MLP neurons of a small language model. Each row is named by its layer, matrix (down: output weights) and neuron, and shows model dimensions 0-191. Each number is 128 + 24 x the weight over its row's rms, rounded and kept within 0 to 255. Numbers have three digits each. A neuron's up and down rows have the sign that makes its largest values positive.
A block is one neuron, or neurons of one layer that tend to fire together. After each block is what it responds to, as a language model described it from the Wikipedia text at the highest values.

L6.down26:137116150106151117126131116167149155143096131135079115103114102126133159112169097155102097108102128174155121114110130130100179083118115131110143102153122141116123148133147173083150142123113159123147157119125125115143164132112101174132134140148146120109121094111128114143132131087105103112127153144141132189132089116143107138101091128125157124145127133107108166126134101076131112125104129174140112116167133135097123144090113116052133133099157136126145112172115075076149128129108138122141106108121109119137116165144077160079128136189187159147111094138132129144111129125126166131
L6.down77:093151149138086125149150177140140115138128125102161104103122076117146129129115125110127103106120096146126107113137123121128163130140124141134124117124127136172136122068128151173102074118154128149094128133106119139173133110134143118127130121150143115128146100110124113112135099125125129125115112102094137127109143133121105137175121132139138163140097119109123116147107090151113129143103118144099124162130130141107121141131130127135110141103085083143140135106103172166118124107112142138124095162113084129084180098135115135137130124255140108089111128136102133141105111134145089144
L6.down84:129162162120139124166124140111130144118136141164152147150069098095114090108141116144105133135143163169135146112116117138121133075121167117180103167127125144129088115130139160124085106096141085100091128135139132123145145123127177108147165118122100114138142131140134110126113079144088133161094111159141151136136152111125120113131114107101133126115147153113112098175140111118125168157116140149129138106116146059092158125131153112125179075124110143098196115142175129114092112110165139113152120095095161144105104162097100125077130113148122131113130144118148130143134137138122113179
L6.down191:109146146077131141112132112092111136113144103131096111143130101129110113139111161156091143151137163113132120146099159168131125143121144133162119111135117159135160141094131110122148126129130136152116063113150091130126094145139123170128147140140141079118158114121124119152182128152158119164141113137115105134118108103111111151124147137137114170160097108103111085125086090133137136148132151134137160107162132109112163120117124147139120134116160115125143170116137143109116138128149107146120116151110128109130125150127088136114167096255125146128081133111134125140118102116105106117
L6.down205:162174117127125152119118142118133140131141130113139113152121173096165119130079133126098151172143128146139140109069172125126131154141120106180095131119165080129128135119137165113112127116106125142107158143135113161158091078120120171162131146118107109109159094128115101106088133146133117142114104128103140137161125103151176123084119123130111101113178118160093078055168147134143117110109153121124166137140137121146142128105152132128165149118112111148123120105183129149136117131168164138145163199135129120120124099109070145113153139158146140105130137084133114104117115108135133136
L6.down236:100167147089130131121154138140101180179117103134126078152143135135161145138116136159136149142120146106134159155086109141076131143117145126149118148112158127159125129092144135129159109151135114151110091111133097140141134103174121163149124125110135109149174099106110146146156123122132149142094154143100108115130066128113103153147113124129110112152102168112101065102142120117155090132118098120114153103157129149104129116142156124154147137119123161109141121147172127116147111089158118143134140170128141146131144126164090140113172117220105133111119074106108131179115156093110122132
L6.down258:145124141127138127134136110110139160154130120102152067133113147113137145152135159163123149127152171086124143157109138160061125163110131097156119157123164142152141132106110116157120139146121134170117119133137109159104102100159152138135150123121125107136145117130109150186152093091103163132108156144113080142140106109095135115163135151152125119160118142148118120113169129080144112153135117129144113109134144171147086103111108138149115129102157156129160107150131139133137099123135112153112155191117128143167146139152121160158109062238133126121119096107136120134121151121096119125
L6.down382:125146116135143137161122092180113133108147163104138103121124157081127091120147122163112156149108138110166149140145139157119154086133168110206129139158111133122107127100139107169101142104163118117138122120113128130125144139130103122124152132148169131148130121142181155130122119076114123099105140117126085104095116099112109094111135131140159129123106145096152134128105129146121162135167143096138121138102109140117089117137134132140097114139125122130116114134138132104111112131131150120119145138096123094101131147147092153106160131255126109124118121147140148130151119131123122082
Final word pieces that complete a first name or a middle initial, often split like S+ally, Scot+t, Jennif+er, in lists, rosters and tables, just before the surname.

L11.down76:117136142097110133096179106145101150141106114122128117149075159130146081090160104140105131140127156145152142175104127080094114098115155118151133188171156168102101116126101155126128089121143128131129133095141153116125072161141162130122129138101118126157111131101111133153153117142115106140098067156127126151112130126114139138092120135118116149139134151142132132148130140103143142119135105180123127125134158132123122133123138108143140129137143145110120159120144194129142110077130112109111110131152076168136100116175125097142132102229134104095093091125136130150136156132100163136
Words that open a dependent clause or consequence mid-sentence, such as ", which", "led to", ", making"; also the "age" in climate-table "Average".

L10.down78:114171105127141117139123106147171147155169116120125133129100186138116119159126120112116108072118091122133150139153119118138143156118137133141133149101135182084112128136107085145135076110147109114124116121144133112110122145147159160138098166121133160119142167155126129096107134150106156127136167134135139139107115142141097142131147123122123153169129112147107171125129106128122157135130126121134104159129130097144107135142088128120094079102169140172120169129153109093125119142097144115114099094102114123131129102105133125153095154242136151143164121148131111101124171072093096168
L10.down191:129091145130152110144125089118132129130172111120123094154146147100139163139075114115147138133165096138112124129106124112136135111092128144109115123145085110115114175120103085156152041156143125110123141075115120133095138107127154135158138124151087143161073092134121136148088142127138105100129111128144145124128095140138119119133124159142116102175135135154109137161138118120128140152160113124155119108134145147138126170168129125115147118104141131153138140165120127125117135133118113124146128122172148152074130088127125099132102135255128141155124129147150132120135149130093130140
L10.down211:139112141168114155130077136184117097129176122103120123147099128136130118130098107118122122134115137101144179136132139077141178133095140120124138107135147146167141126119123083092122076160177173096115105122120127123138144131135154122131128146110125171121089110096127120125093101109157139163115143171142128057101116131146100121156131155148118133143107126131180132149115118098117158137153120151126128116122126151122124122139132121092105121136134126143160160132135113126144129115120137126108108118156121128120112133107118125122135123255089160128086122148158102090113148101134102153
L10.down226:085147116142116203152109088108137116128167088135116082124173116145118172162113114111088135168121123121128109116135144143112101164107147090129118120122101102117127109098105139094170108176135163178115120125135174133146109127129139139113123134160119136134156155111129159101110112149120070153149171134114136124098128119148132135116070152123132156099120165134111152118147131132126160111151143144148127136097105102126120082099149140122148136084108133090158126163163158146120146096122124127099139128149117119112135092068153129154102116096150091104113128088146163154091162145112105108
L10.down251:112074131140157124128134092152138151148152126121138074157169162126109169131119138136144105148131129074160137132135165106156115121113135154088149151111134104132098124110132064155138108143116174162128113121115139130105148105128133171139172154144121150138085073118122100153093164113132154112118144153119129156099094156167122144116125105120129091147094144128175127150177083116137121087129119093095144174110135144143129129121132094098109123155138107137147165108152149096149110127115133103111105102165130116128133162108099129118126100206130145123104110150140099146138148092123093120
L10.down294:125099139118119123130138107144125134119164136130152110146164136136146134153137167114145101112140068089106133130127119135155141087169099140149189113134102150093137121132145085166111087153154133140152169123122123151086162068119160169177107146148130111125114112134131133117047134129120108114131161147118116140114101173123101155132092126135131093152123095160107139141157118132123157101147113148145143138155147133151116146160171126160164121126142159182153118113135115141113140164102137089139081126152119134111152125146137132146153141139127120161145145184159138083144104104119077152
L10.down465:171137120145107113191110121140154146120175089104121139136137162117098129083064123158135072097142129134128106138115118140155168124113098137104122121101111155128136159109145144146163088112094145122150110084116125156125177102104195162107108156120118132159095113146122123099086114095110127149108161132168144150123128127142111093153142152135109111118161078143132112154127117149125140134138112167130157189124125177127115116166121139136079132147117122143134144159137095118154118161125120136145122098134115158145130125128097119095146170182125111131129090129154144118137111140099087109
L10.down498:123153174121085102145126138115119135111156134150127119141120140123093086127145137107109098068122117109129115183120125160146171126137152132113110133119128137126091119137125120127093080129113148104088103118127150107098126110085167170109093155128130115088133134174161140079153088113107089141116157129086144147130151141156146126129134075110131123170152129140149112126134144144141149145182131127149131139152117152112116127135150113124179142089098127111112111116186138111141100105171148090113146124116123132107122134089105080146146186180118136119158162125146131113089180161130121134
Final pieces of transitive verbs split into word pieces, often after "to", just before an object such as the or a: encour-age, all-ow, ra-ise, ens-ure.

L6.down5:107118149112160089129116134101134063155155135116089145122158101144111125120136095149109085109138109185115151121149116130098143116105127125140091149134161124137124154091192106114132139096121121107138153142166144112129114127109109128129092105091132098159131146110127164129137140131102143167149085114093109121159130105088158137120116107147137106125123111113175106183106107114146100099126123124107143113111146123100144134156149130078115097107124148125137119154140128120148106125135126110095143093134121140156122099136143173093122154238133135172124156155128149088126164116171119109
L6.down18:147087134137113122089138095135099148155110156122112087134169117090148139155124152160113117167154110130106139121106122145123110125142061144088138133147137102080138106126163130124154122131104137129119111146112202127153149121108165186151139126077126142117158119105125136165163114088107151165141103143120096111096129143110141114123094112146133122109100161126095080123159115056118113138167130128138140114133122175087181112147148112135124118123156104159108108125155101122129123117147120113089121082133142152153153134132154122143129101208120156126138116138128156108146149126115114135
L6.down126:122136130159144128117118112126101153113112084148152151169161138173126151189073116121152126120115120153130117116164123122125126094115135140123158126121111117145155152111138143154102112120127154118161127145155088179117139112125133123149130151168134142141096137101161215118125110118120127136156081106088158123094136120151124126157100120146102144149111124120140114101113124141118119119109131117089128140103092121133129137142134121116092089119130129127143122152100146104164162155161116162127129130101121103130111170129119110093130118255134181099137144142140138111154146133115097171
L6.down208:154141100133132147153145117140105178091103101151100124107127150127132126107100153094129144111129106124088122147092140143162112127132116102146118134097137119150083194130116103145094155129111094119151117162114163126131083127150084121111117133144156126117142109113135092130119146160149100120094181101141104129124149088153143150145098157074148111169093126126146118115086122145081106149149101082112145128128141124130121114121130154210141131122114108134091141185128131127096142137117138127094144158136121142141126118126177125148125140068137128110098137089125135067126139153178139097
L6.down253:130166106182094142112151058103131130125107108121148101110096135173132137117104133102115141164106184157109158164113123127099120143104149118144136161123156091121141140127090175125183185118133113109108124100144139113126107122138135126129088134116107116107159137130120133103130155119115145086145073144112105126129195136147169155135147134110140110081147123122110115161127116117106168120111119103130093155128071155124158138110134132138136100129169154109101130082165090130116175119123161136092116120094156101090101133129100140108138127146147133136135125103157137138149157143100173138
L6.down287:166116133137171155108156169147104134123150137131126160121128155116157099101129157128153108141151157157138123103135109144145140156138130112122137122121144147144102150152144137144137080105097156066129120112132124155113117120142175102133129131104110126083115110097102111112145112156108122098140113109125126098139151116130156139150135127100120153110155123111086130105130112144150150115176134105155132115126151126127137125144136153121116137107084122130129158173122059134130135158130115116144150118143115121119117156138121096130138131255152120100115090120116170118116130126150156123
L6.down346:149100076119160096140133153148141139115147120149125157110112142121191096108150129117147136128118107160175141110144124133124103168073096108121096141163127128130147146137150103169140072140136126139158149160146134162116124108135127144099143110098117145151113141101142154116076151129067073080133115087119135098147124131146145133126109126122087166134144072168096124131134160116119092146143114162129184119081165111142164162155124158152111125171136154133142149137148136113170097112153073153135157135154121138136097117133121135122125145163134146124091110134119139130118111095139111117
L6.down463:138142168118153140151088121088156097105084134145147101120112137124125158107140128119090125099198138122131150121099101123108145121140154148108163133119111107130113187075146159117101142114125133166102117102155099071153106121110125106127122108131155150165128131153139125142134148102092131154152125176128157119178126123125161147168138180140151128143143130107121103149112092145124148127094102102142139121167154112132079177113159112151127116118098144145108118164113114138118143128138102160123108114126086081108128136159184112115126163203133115103155156126107129159114122158130115141
Word-final verb suffix pieces such as -ed and -es completing a split verb before its object or preposition (agre-ed, lov-es, carv-ed), plus some sentence-initial subjects like A, He.

L10.down34:118104118166150120120134156113147107128128168113144165112102108162134080109128108125153145137069128160120122120093111135146152104128127150156162138161124175174113129120143153087138126124133114093127161136135114139112144112112134144128137105124150147106086170082137118128140161178112139110107098156075161169134145106127097082157167140118165114124115121100116140139098130094071113149144108134116136113113131149127103167130126114099099103121193109118100182085101128178126154089135121108113155116097141133109134139140071109140158161159123123121108143143132138127128146157159164156
L10.down168:188115170122145139131144172106147139119158146117139113145142106181129140132153142146124124134147177099142158112122124139099120141114115144068156116146120103173112120121147108133181101157102143178127142097139128140073116109116132149133147098090126099128165114093117115136099160150113164106143075187134121157137112124106154145144150123111140151109186123092099161085096101140128140122135148144131092094138113120132162124162167157124160177134128128125107119152095174164156124137146115139118100100128141139090134129120124154115112105174133099107101096093132153115102116107136111126
L10.down218:179141088162121143167131079161173135122156100131092123111123090103102105126118117121169179139095133136141118138142113122099114124116106117155130084136164150122133099172122134133163141118106123164176103133119121116165109139106130097086166101107146139112157158159123117112106094136108176168160113120120130156171094099137102114159109115144126137121132117132156164117131099132131119071110164097111136136103109130134163122141146100091137129172089157108155133098143160158154155135154127174164122081125137111181117150140144142110134100121153124081136121138136138125131125122174152128
L10.down234:133123127119104079145126105152141115133176099108096101120153138134098131131097119126143135147118115107102212097091139114131084154110109133151123100140136159104126152121137125143122143113110092087166134165124133097145127146139128096105150188159130132115103127095135075137094145144142154124159122109137108124141135107156136148138121154107137102132130130134074152148155104133126126086096134095131182149102096156113101108158083159151142139088140156087130156103154172116120144163127141113084113154123131061120080133131137163123137126136140105107096125095112128107117123127070147131
L10.down278:098113134147124138132144176122135129156179119154132121077126143147067148144133104084154122121159121108149110154114152134192151133143137131142143132097158103182122167129128104119110174170133125162087180128118109115141132124100123120139138121149132140143099175116110114120137168128121133116133172115135145175188127096134085138095155120094132108115088144131152168111130126107133152089146096136132148158152094124170105141139120104139128159138121069165116099139121157153118146120146130125111116139149155115128159071133126144121146175122128102125089135178130160152120145108123125091
L10.down288:114129122116082114099168130140153086128135141128090137123117142144116172135128114114146141125095140113141175155126119126137123117132131134134132130142171165119168120140130160133136120099155090174134151183103129108131157159153092162124158094134152152094094155093164114154176158136111100144155179117183142145102160106135144163183131115181089137115147098116123165137155086116102135100138150131119109096156107122129140135120082107146139147121147097163144134095112152138147102110081108158146119147117111167089127084144130141120153123143156141137119108117131121110185139149130116090
L10.down416:156127171136122144143169114093146172103139103118130056138150117179094128109157133134127161123156116106130174115145103130083071150129130139110133126140150131143123108111144130139139087130104127150154129085132104113109099107165091124141149127090100135108127061150137128167112124111117127131076133154116114135121085135103179159129103169142102113152141169098124113140186127148144131157114141160152133109158154103154153122156156143167159144111081147106152131127146114109132074130100129122131142119126148145117124168147125167140153094197145120129128123110147125136130136106123116103
L10.down482:123102098149123117123155077115124110112132156146098179168130148164096093140134143089125096121159120174175118139119124115133159171156125132110133123129167125078123091136111090111164111151138132131131143138165164126092138156126118121143122137099129106109103152146139137058100116106112158103162167150121116112143135129125113149142090160138156145092124184141128111132097147113128094123124098123160124135126096093157145136145130117142137179076107108186097133125110145096134126133093138127144101114114091121150087163140113104127156126057146143123152163136126128113112144162102124155
Final word piece of a person's first name or middle initial, right before the surname, as in Jos|h Smith, Bri|an, Francesc|o; occasionally other word fragments like Puer|to.

L11.down228:160163131152122118151128105125164107096106143128118142117080093127138155118111135130130079153111106148154148096133144116065158156123135101134143140108136107142123110158161136112126056160175081159113135144125097127121150130117155114118112131177109178071159123125149140079127108107154138132098124131110158119134141148123118152179109092137151100134143117164136158144167128151116135134120140098145133148129128162096097117141154162106109105144128137105192103104116145123128111121142083105124120140106139136109144095091162143116159118213132138131116150132122150107121140110168107150
Commas, semicolons, "and", "with", "of", "by" just before the next noun phrase in descriptive lists (eyes, a broad nose; fitted with a funnel); rarely mid-word "st" in names (Woodstock).

L11.down507:085044143160141121171154100120143132115131115144146156098131154123110140188137147106140136108156127076137108096085150117176136115160118155139130112089145148127160115121124107161099097150123142127123102124148164119118152089159131176104105163130112130123111104183127146101085130147135129126103131144163149109151141154141103102118156109121144120089111110151136105131128127127142152128150139134126170155148112126116130146145098120105126107104122098154150101131167150123084130110172112154115077119181125097107156142140106115127124103099108157126127172163166123120099147136076094150
Final piece of a main verb in narrative or history prose, just before its object or complement, as in called, making, added, led.

L6.down24:123116156114133086135118096149162130155122141110167122157163172108111116123085095121127113133139106104144176154112164116145133090148139112151092122126134165111166170162116109127102136138129142183120140130112110112124153113180133120117133127149108137151105116093133135163150112133127167135120175139106100085165152118126127161131140113136142130142101143154113145103124117091160137116151123124133109157124141153135078114114139149126133112111120118094154145129137170086130145112135143083108131118151083139107113138139142159149139109255119128147157131142118140157107146146130127155
L6.down120:138144130162152118139156108137118134122095112117115150141125136083110127115128107184087123114104113125115130102114093099140149108104149124124104121115145102137165153133127110082110099128142123115163136161141115103106110138118105119104154090096121101116151143104122099141150138136113122154149138120136118177139118156174112150099138143077102133131126098150106106125100114165156127065136118112101128117154099123138090157109119147135138109150160106143137089161127162120092140141131144109155109129101121115130144143107096136129124132255118130139126125106140131110097113104122101119
L6.down152:114117116116134125133110101072115121130110115121133120112109147130150142129101151126120104111120139127153134099158094104173142161106140134104081152157157136140138186155127134123104093129121103129146103133126113117143106154196165116102108131134121148083124130140121155137102087115164180107148060170133129144147136124144107086136105123123127095144112150141150139158104144146129152113146113120121164140114101115115145145078178116123150131159128131158145131120109098143140137149118083081156134142117117102148099121089130155156094143234129097115151107117142157122117113159089151117
L6.down175:121124129107113074114127096131120151161150137146131136122106135175083123123152092106152110105112113037117122103092128122110104165113097134101167135184128112108173120117092110134106109116155115114141117132125128131116128116124087093121126132123108137091099111162133185109102142126085162130113169124117124134132100093128145144134130120146142139159110125140119117150167089176116171122119098153120121126128164148132122107133158161143113115118120171112189116169134124126105141147131140171164098162153118131132133107149149126139104069059106135149135100131121150123100101129128102092
L6.down219:145145107143101123154136133092125108134134105135127125158168110142130142109110144113122128201142143087124182101124128153120125176122144120117123127107111120112119103088118092211087151128116142104163106138134129141129102138113110153105108157139151152111155183125132157124143129137117196120115128127148167145160133125150139114135128122120132128159135131123118157124123133098113127061157147107125150113123125106125136123098112109141147102134149149107152101164121028121132114183119109101102147150118121137126098111126108112138171093200123137161144111115119144125156102150112090101
L6.down354:139141130125140112111102114126113136126126073135166133148121131136162116138098093157131135114135134151145114153134117098134154080081136142154132121132101124134106133078113133123098106100113122152166149136149071107159159104124088141116105146123110116136129133086103137128157120144114135139111119113134127098161147163118111123156115141108124102135073156147079137101132097087109103141112156123156125100135105133138142080116078146163117123132076116109157144085158166128157139112128090134147121138138131116130155121154096160167122117059137144093098123112047134166182112120103171136
L6.down399:136100115127196101146152125135122133169127119106129129133147141086135125124172109133103121151172108145122101115119113127141141095112102118164117114115134141095160139113106157172057084069108104114168169109112148150136158128137162150179144126124130145151127084091146162164170144141129184115118136132123140118121128118118118102149140118103117083115114101113131114109112073152094105137117087111133163145122156137140127146108112156127166114123126102143143107163122119126123088121151148102109125132108121124126132104144114139124118108230112141111157126135153126113100162177133109121
L6.down503:126114162117117130078162117107099153152126121082117087107146107148146139163146124171110193189119152136102139129103136124147101149105130134107110109113160127131088162123142139147122126147102128151139118110143117140120141079148109142148153100107103146096170105122164162121149136127127093129141098130115153122172143130118124118134100145085140135164137114114132085106115149107113115119136161122108112087102145130097133117137150124121140141080166132136132104121153122127119131079116126144107115173118131126157148124110113086121140080246152087119143088117104161122130158109112120127
Function words and subject pronouns near the start of a sentence or clause in narrative Wikipedia prose, e.g. "one of", "after", "she", "out".

L6.down36:097149125149120124141108113119134139164162142157162144159154133149097082138183086138108144111155098130132110118143145121127104107141164105182142161108126129085156101174098103158147154141115120092151118142108151107117120107133130164132088147140111133130171155165154115103198102119141112100114139144113126168126128080144135118146127163127103134151165090148106165174108119138095138106078143105127149118129119137129105139157141124082133109127128138100150111129075134145173110140101144150147147147143131092145127131173108119165116140196112136109147094163116148150141127146135151109
L6.down44:140132090130163132095116119177104118129153179127133106118124141119130093153190140176113143135115138172094125161119119136119120141119145081154135108150155172160164123142160143137117140134116118120150112153142071167131137174164190153109085150119122098131130148134115129127126088132149136114122134150118123130153127132113143153120158132152124129121074110128116128104133086161096084101149134139117133113084137155114108111139142138115150150160144140116109118103142063157140122082146145104158133118086139145170152104113098130116156112192098127128098104159134143106159103153164131094
L6.down99:141103114155146121127160125152118113132097121155140107112112134155128113132129169114139101103140154141124166114097093129140156130139129150114135146130139143115111145120134132145125139104106096144111113130130117120139133128120080156111128120133131132152151108113127174102117143095155113161128128125114124158101087143144108123108113165088161119106130089143117111134126146146130141176117131120105119146112048135149137168121084111155086117115136124114182131143154140134143140071109122123141101133122183077155106092134131139132123097255117126084111146145155142141182122142113157115
L6.down137:106184123109108127083058126160111108104125120166193165104091141115158094124141136135141150138076112113133175155081130091110109091128157127164154145164150100101106156116112120130155147156158116129158109116101097115146177121117177095099158113139112156128140107135143157110131106140141135108125172138143145160117140135127163132152108124132149156134141123108105120160164116151165126138132152097072132093121121133125113104097127134109130158137137112122133093123106100133144135130127170118105141093100081136150162108103149130122115135186113157119139110127093135156165093129107129125
L6.down151:150138160104150122129104102067118104142133131093158101136127103127129166135157155109135158096163144098172143109127114151090139141109161077133073123115140100128124126106086051159124117077152136111096131140121135145141106112162160132112123147097140126094095140133157128084131098094083119106136161134161132161122155099131164098102133149125152124151139112113146114151126133131101147139121170095115161148121138116119109120113120107160142152126056122143105107149156140122124095120098127134130106132103118118107115089130128124120089128067105145136158150121115172119084166099126119147
L6.down170:115110163143084169101087140142103162123178139139144125130126143106147134131121174116153092101128091094146139113136142147179120104162144157159112135094109141134119144103152133125116099151116106136101150133093154126138121133077133137131081120139091092118075139115145130107148116162144118134140145142155087092167115166132104115152099153124108110150173176155127115129147098139174092101146138161150166133133130164195126139136121115132126118157078091166126135174096154107172103134172126152139145127122138116134084118132124112103149152120150127129121158161086138160146133132128138113
L6.down187:100082101141144089130077097168120109121155119160142119144125143136138145195158169098138120098137170105120140083185143130146155118127169105106136130141094134143145150149114120116090118105145155126118112087137075128134151113168150150112106157140158149086110122127156143103133121108126095119126174115130132148134084136131152153153121126108145152114123124100130130145128142099139147122110118135130104128133141168173121134145116094148075153119086131129138120139144137141106093190106098164133123156117123136101167126133115121090150093058157168118122097099133125140178126095137109135
L6.down401:123115120150154100104110164140138151131128098160159124156101117126135123133116171122130152134093140131160187105112133121110136104126117128116112123162085114138129164129102079137132081158119154114148117106100110151124098119135081099123151131116163109110085134111108137128111129126134188085143126131129146123142124125107133122146138135126129166106112122133154111091095126108138124138144137136086147128111175142071082075122162110131096131057096112123149148111133112099132177147100084142130108148112135103119126179157141096114129104191102198126134138111109099126135099110160104151
The article a, sometimes the or also, right after is, as, in, has or with, where a describing noun follows: is a species, as a midfielder, has a capacity.

L11.down184:145123121123126135143149172139120128094127163157122156106113121099197103085162132124123089107097112164108088104128123174177156122151148066138097146122123181159129118148123119136116125128145117125131132132124116153110157145117161123120115153120130119122102131072118092112113133155115125130125117119100154123147139134113092097134178133104139092101139136134125146120063125130113134159200120135103117140143127146160110176124140113153071125133132085107149132141112114147134125112112139111169167110149122165140163118133089089094054142155109104117132126148135111089130098154130140130
Word-piece fragments inside split words and ending first names before a surname, e.g. int-en-sify, att-en-tion, Ju-an Martín, J-im O'Neill, ib-n.

L10.down80:115111122132115099126130123147126106098119121121148126152110118178142123141137150140093135115130121140133154143118167161066115135139129131130121141155123147095120136149111147110139097086088159110159121148100155145124077137146124155095112124130132212084147130140120117144112117149111102122124171097191096147131130135144148168125139153112123144124166086125108148124146108072138162123119180132116139097118097126135126102099083139118141091131114092129110102140163137133125148113165144123110151138167138146142156116125117118108113091183176132124062100138170177123178120133099105110
L10.down82:120132104110135129110094175127083141148144108177106117142098161135158110143116152098133121134106100150133146137116149142169143153174090160132163123142145120109125114095110180126127077141148076135106155078120105143131175140134162100115141097114164155126156167141067108105119117123099138133113121177146120120156109111141128147096156104136118126147117111138125114125121082084081098107108109105117131117148104135134176139132113115125092161085130179124155123144135161148120146129127163166131128112071111159139100174105131139096130120153139132093132119131111121110144174144102097115
L10.down188:168132128107079118128125137099153082103192112113118111127103121146128146121144159134131143096112130112153100112126112137126148147135132081137135138153103154150161091147147122177162132114117135133110131136142109126125156100105134112126123168148128123084142189155137121108116086128090142141163163150100130115115151082106089131087124150126125132122168141173119106096103118175098109135129147114107144105166131121088191157137126118159130093095125131127122105107129124095145138134116066134149150095139168106097153141137135164165119109193161148090159136129084108116132123138143126101
L10.down213:101126077107164123097162118117159166145143110125123151083119165106146070122111106104129121138101139195170138133135128164155080108140127150122114119128124135090108138164098147133150071118079108131174093140137108147129150138130177136112125154128143142123105117108107136122140139113121132150102086095102132115093140139141130147179064099142132160152116140128123113097164176122102102151133100153108121116108132116172177135162123103122165102136142135166140118142126151118124126124110134151125114127107146094161150093123136079112150186134158124138127134133086131152110127119087121130
L10.down348:171087152111121172090147094150119127161103148107134123122109126109124185143131128127140136139119115146103152123119157117105090117132143129131218114133150139135130144094117124155119090134134121138157116129110148130117103135101144145143167148115115134092174127151091160087111133124114129105176131146120155121123112158124131090138116155106115101124142098132119102133120113160112134064130127170127126141168141089137181146142156096114161097141131088118099106135106125142161108122118106107136133126156128095153095119100121147153181139233117134149134116149108122130170133094111124112
L10.down365:134150074131110160123109123123119194137075180123130140098140164142134132079147117120158123141102097163129126104137119161138142100136144143135165131110098120135108145169102138126161167103142096101182108081138136139109143139143126146119108177136106083132106160134125166130143125123135157078148141123153120123078137125174149103134121128090125139112135127112130116127130137129121109151103126145109123087144112105149166161148121113140146077091158140145110152137156100123090107122168129092128179141144085104127150105099137126179086117084095125126103121113111141128137138110178151100
L10.down375:147134070181066145104129117103127134122138105111083136131146177165138164144137085107130126065127102105122118171134124150126123097122105121131118117150126133126127117146124099160101135151137116117133184115164166109106130139122106129155146117150089172123127160144109136142111124091172070137139084138123122088139105138129133126064172117116077092078140118138122108080125135113116103128178132127132151092162102108162148105125139156130114148140123102125169126145148119161141135122141136127153127105137116136133096151158093112150127157097089120137126155166140147099138138135137092152
L10.down432:128068168112150158143097133145144160130126117109112167112090125117101119120139129118171102118148132119107125087158105147140121133157113112152108081142123100114131141118094126128116097143093060140112124107097172124125162114126144108136126164090131144089126120163133138119189123057126110129136165139135137131149154117146121154122134109130081168149131142133119082110114143150124080115133123161153139107119172106100143108117172129116136128114117123126130119077098113140154087146114132182141086123187144159099087146136122152142152122189095113127125128122120162127133102159124111112
Mainly the "age" completing "Average" in climate-table rows and the hyphen in high-school or high-elevation, plus other scattered mid-word pieces.

L10.down35:114139145146135144113140125121141129085137127145101115162135148108092099161139120136118131124118138148082087119135171118161151140119150138116131106152134112155146109141129101082127086151146181142145123190155115107094157140125119109131107122139186143125120175173114093116133107090100152137090095133091123133117134094107106146123115165153139094106108131142121126104124116093162189123126155085102123142143146148131100146158145110125125147161164144146157108094094126106143116109145131133095140133163145069088128110156139144089095127194119124130155139184158142143090154117146127132
L10.down139:133181109111142145150184164125103154134168091131074108133099106107152094102114143118158124126138130142137153092147151110157089123160106178165156127157151145130125077100128163126094107138097145123098132075143101104087153105114132128145148117121085144123143098135100124131128149111117106090122132162116145145144131189115127127111129123131127121094118136139114125149146108156119136133105114124133120152109144083171118150153156111083137098140129085097063147150124149140116116095152107130105143101095149124117144118186117155137121104165111108166111119123153107120130106112120187095
L10.down140:122134119132153129126157137139127115164123139126136174151146145131150099129161078133141145141143100151105145098112108127101114112163163089135158113143100105180128150155132157122132100169125105130165106131154121126116155149143151115144163119137120139110173110118127144149091153135124108134115138116107152078173114141163102127105138113142157106137147130136165112094137143134143121138151090132082128114122145130120111131126146090089156108155089112122085145101104120171100083124147115115114133147173139103156090143165101092146129139238107116085147117120143164131102167126160157130
L10.down198:180135132180099144128109111138149156149158121167182113100145131114101148111153126161143126148091099128139135164121121100116151113169171134125140143134152115161090159109140139151140102133145140158117102163126134117102083151121123104146138145134148110151136135141152153148127119141168161136166172087122095161094099171152108118111119141152127115090144099155123160125121099134109098096160121104145123172153128146130143107117118123120161148148143139154143102177085105163125097145100093128144132140123146157129111161124126115134118140215120072159155095121117116127158127113104098164
L10.down225:115132114114144126153132107146124139137125132128152106144148126078176131118094095093130143093181134152116103162142096124143130133148103096100142083111154112108125109168129122143128063138079141110096091112135117116118116150103129118113109140152151137140141140118108101064140117109150161125106172122108125149108129093115147117161162093128124113162131143130154166132102127098129130178123156183138156116124126101130140129100125101125071176143110133114150163108155122113103152082111112134116113131125099148115126175077150212127179127092150141135118111115143102109114110118112146134
L10.down227:170124145129136122154144120164115105155123138150128134166112153126170133125114114115169136165136122138124137121124113144074134157102105090104167184119117141142121114120124127133109148188132158118103140115158115086091149112131182109125089121115108133136171104134132084125096143116128095158124128135112132109109167136138130139081126154085164137144176118100140137107083127154178146151156115148090117132158127115161158095142153128143138125151114108133124102124113109134139159146143127103141084100080153191147100151122141102151112144165094117139152073128111094098101150086123131159
L10.down272:162096114145132115165109139120119135164094139120140165130147101122159135113164135121136167144105127114111111101080132156121097127147129083139139177114106161125160146112152170090177136136102106093134147108129154116138094168108119116095155136109157111131168130076146117081133128159121127133140133100147133069134132127162157127118145100111178107110133137104121131106126101100111095116155135156124130096114187093084161110131102115147092130128147117109133145126118082140110151118123131134116164134107118133139082146137089112147126140104061092166120087111108122153167159121103117093
L10.down491:130133168134106117126149127138195138117177088149122129115103147124110150141136122067100136132120117177130102120160132083068138122122138116181142113150102084108119107134102174132151112112150166135163130144120093135115161120124159122110131121123161113136089107182157163126093083134117151134151137121132107108118119122159149146124126127154104148136142122152152137167156140157157106150166139166137107118166138133154148173137148132113126110146141112138170152106133096132148146162182146136098144097113134130090139119143178126117170143133127152077108127161133079156141097155127122103
Fires on "and" linking a second item or clause, often after dates or lists, e.g. "in 1978 and received"; sometimes "as", "to".